Weights of a small transformer language model.
Size: width 256, 8 heads of 64.
Architecture: LayerNorm before each block, rotary positions, biases, untied embeddings, attention and MLP in parallel, capped logits.
MLP neurons of a small language model. Each row is named by its layer, matrix (up: input weights) and neuron, and shows model dimensions 80-175. Each number is 50 + 10 x the weight over its row's rms, rounded and kept within 0 to 99.
After each neuron's rows, "fires on" lists the tokens most often at its 100 highest values on Wikipedia text that the model never trained on. A number after a token or word is its count.

L3.up192:44 46 39 34 41 44 60 40 47 54 40 26 58 60 66 47 43 39 42 47 40 58 42 47 55 56 58 59 67 61 49 59 57 44 35 44 55 41 43 43 44 43 35 64 39 31 61 47 40 56 42 62 45 69 51 49 45 44 53 69 49 66 56 10 45 55 54 40 64 59 59 42 47 52 42 60 40 53 63 34 39 51 48 59 49 54 45 68 63 75 51 50 34 53 50 35
fires on: " other" 16, "h" 10, "an" 7, "th" 7, "s" 6, "ist" 5

L5.up963:43 51 66 39 48 47 49 73 60 52 47 57 45 50 38 53 50 49 54 31 39 60 64 45 65 45 39 49 46 51 49 52 43 40 40 52 65 42 55 48 56 48 53 30 54 41 64 31 50 43 47 47 46 35 31 51 47 43 47 55 70 28 67 46 63 34 61 52 50 44 47 46 48 62 51 58 47 44 50 51 57 42 44 60 45 48 37 36 53 56 59 29 59 62 63 53
fires on: " to" 19, " into" 11, " from" 9, " of" 7, "′" 6

L6.up41:54 55 55 42 42 42 55 58 45 58 28 51 49 41 39 40 64 46 51 44 34 79 28 46 54 48 73 50 64 55 42 53 45 43 24 42 51 54 42 39 34 66 34 47 59 47 66 51 50 47 38 53 43 50 31 38 58 54 39 59 70 37 70 32 61 37 57 45 57 60 70 47 40 60 55 47 37 58 54 51 50 51 39 74 48 67 63 49 65 49 44 53 53 57 37 41
fires on: " of" 18, " for" 13, " to" 6, " required" 5, " as" 4, "ar" 4

L5.up929:32 55 51 42 31 20 29 46 23 48 46 28 48 48 46 46 45 38 47 53 48 44 44 51 45 52 57 35 42 46 38 57 44 34 43 32 44 48 50 41 64 36 43 46 51 50 40 43 40 40 54 48 46 50 45 64 40 29 36 56 56 49 45 50 51 30 44 46 47 40 48 56 46 54 37 42 46 58 56 46 44 47 45 46 48 40 47 39 50 45 57 52 22 29 37 46
fires on: " Qu" 16, " qu" 15, " an" 12, "li" 5, "ts" 5

L5.up274:42 31 62 47 53 36 60 48 51 64 36 40 50 49 39 38 46 38 52 40 36 58 46 62 52 49 64 43 51 48 54 49 53 44 40 50 48 50 45 44 68 64 63 55 28 62 50 58 32 57 47 58 46 44 48 43 53 57 47 61 57 37 46 40 53 54 48 53 39 48 59 43 39 61 43 62 36 69 48 53 57 61 64 76 52 64 60 47 47 63 54 42 53 41 39 64
fires on: " of" 29, " \"W" 9, " \"S" 9, " at" 8, " \"H" 7, " for" 6

L3.up858:41 51 58 48 38 56 49 58 54 58 52 45 47 52 52 45 52 56 53 54 56 44 49 44 55 46 64 49 50 50 37 53 42 60 37 45 66 42 54 35 33 44 59 46 24 37 54 51 24 58 44 57 43 53 46 46 49 38 53 60 44 45 38 53 57 59 43 56 61 46 66 57 54 71 32 50 44 49 40 39 49 53 57 60 51 50 49 54 69 55 51 55 47 55 56 41
fires on: "on" 12, "ic" 12, "ant" 10, "at" 6, "us" 6, "ate" 6

L5.up192:51 46 49 48 36 48 38 56 47 48 34 62 65 45 39 52 53 39 43 40 41 54 42 54 60 60 41 46 47 53 59 60 52 64 47 55 56 49 38 49 71 67 63 35 54 62 46 51 24 41 62 50 36 46 58 37 47 61 38 72 50 38 43 24 56 56 60 54 59 60 54 41 30 57 49 41 51 63 48 47 57 57 42 50 48 58 65 55 53 46 48 32 50 51 53 55
fires on: " of" 49, " for" 10, "m" 6, "il" 5

L3.up152:57 52 39 54 53 67 54 44 65 42 65 50 54 58 60 54 49 54 61 63 56 64 59 52 44 54 45 48 42 49 44 68 41 58 62 47 57 51 51 41 56 56 54 67 52 50 63 37 59 49 40 45 59 53 68 50 59 53 54 50 46 57 52 62 55 48 53 50 50 57 51 61 44 44 48 57 62 54 47 54 66 51 63 63 99 45 58 57 51 54 55 50 42 65 46 52
fires on: "erb" 15, "ult" 9, " than" 8, "ating" 7, "ing" 6, " to" 6

L3.up758:56 71 60 36 38 56 42 56 54 46 40 55 51 61 48 51 56 36 30 51 46 47 47 42 52 57 40 47 53 64 50 64 55 51 34 60 53 46 26 41 47 40 41 52 31 59 54 56 38 58 44 45 49 49 52 40 44 42 48 60 52 47 50 48 59 55 49 64 60 33 54 62 54 60 38 48 38 58 31 40 60 64 54 53 40 47 44 52 67 60 55 58 44 48 53 33
fires on: " of" 25, "ic" 10, " by" 10, " on" 8, "us" 5, "ore" 5

L3.up454:38 38 59 45 63 64 55 53 53 45 40 58 52 54 55 46 63 57 69 54 32 66 51 51 47 59 43 39 53 52 41 56 39 65 51 38 68 48 47 42 60 53 54 48 60 44 48 35 56 51 35 44 52 48 49 58 57 43 49 45 26 40 52 47 71 40 50 48 54 59 21 38 37 59 31 34 47 42 51 44 54 53 50 43 96 47 58 63 66 51 42 53 19 56 56 45
fires on: " of" 17, "ing" 16, " to" 7, "el" 6, ":" 5, "ell" 5

L7.up88:59 53 49 42 48 55 38 52 41 59 30 44 58 48 59 53 52 49 37 63 42 46 41 58 38 73 35 64 52 56 38 48 54 53 42 53 55 30 44 58 66 45 49 45 24 33 48 43 39 70 43 41 34 51 40 62 60 50 53 58 59 36 67 38 45 55 31 46 56 48 50 53 52 56 40 43 46 71 40 54 59 63 52 51 40 54 54 70 71 52 60 36 64 50 68 50
fires on: " and" 33, "'s" 24, " or" 13, " of" 10, "ic" 4

L10.up1015:37 49 42 46 39 36 33 50 58 53 36 48 59 61 61 34 44 42 53 76 51 49 47 53 49 62 55 54 55 57 46 38 69 55 53 57 43 44 45 43 54 71 51 56 46 47 55 64 63 55 36 49 42 41 56 33 51 46 46 40 72 60 66 36 60 37 50 62 43 38 67 35 68 55 61 49 36 51 53 55 53 37 50 66 51 40 60 31 63 58 62 44 53 44 54 33
fires on: " Har" 17, " har" 11, "-2" 10, "ar" 8, ":" 4, "==" 4

L10.up520:35 53 48 61 39 40 63 53 52 65 54 40 67 52 59 29 52 48 77 56 50 62 49 59 51 41 55 50 68 43 53 45 57 53 40 46 30 49 36 54 59 50 40 71 27 54 66 38 52 46 40 66 40 52 51 38 53 63 48 39 54 39 49 44 56 35 52 48 47 59 60 37 38 42 50 42 34 57 53 52 56 47 51 64 48 49 42 32 67 62 62 44 57 50 52 41
fires on: " out" 27, "ar" 6, " Bar" 5, " (w" 5, "w" 4, " har" 4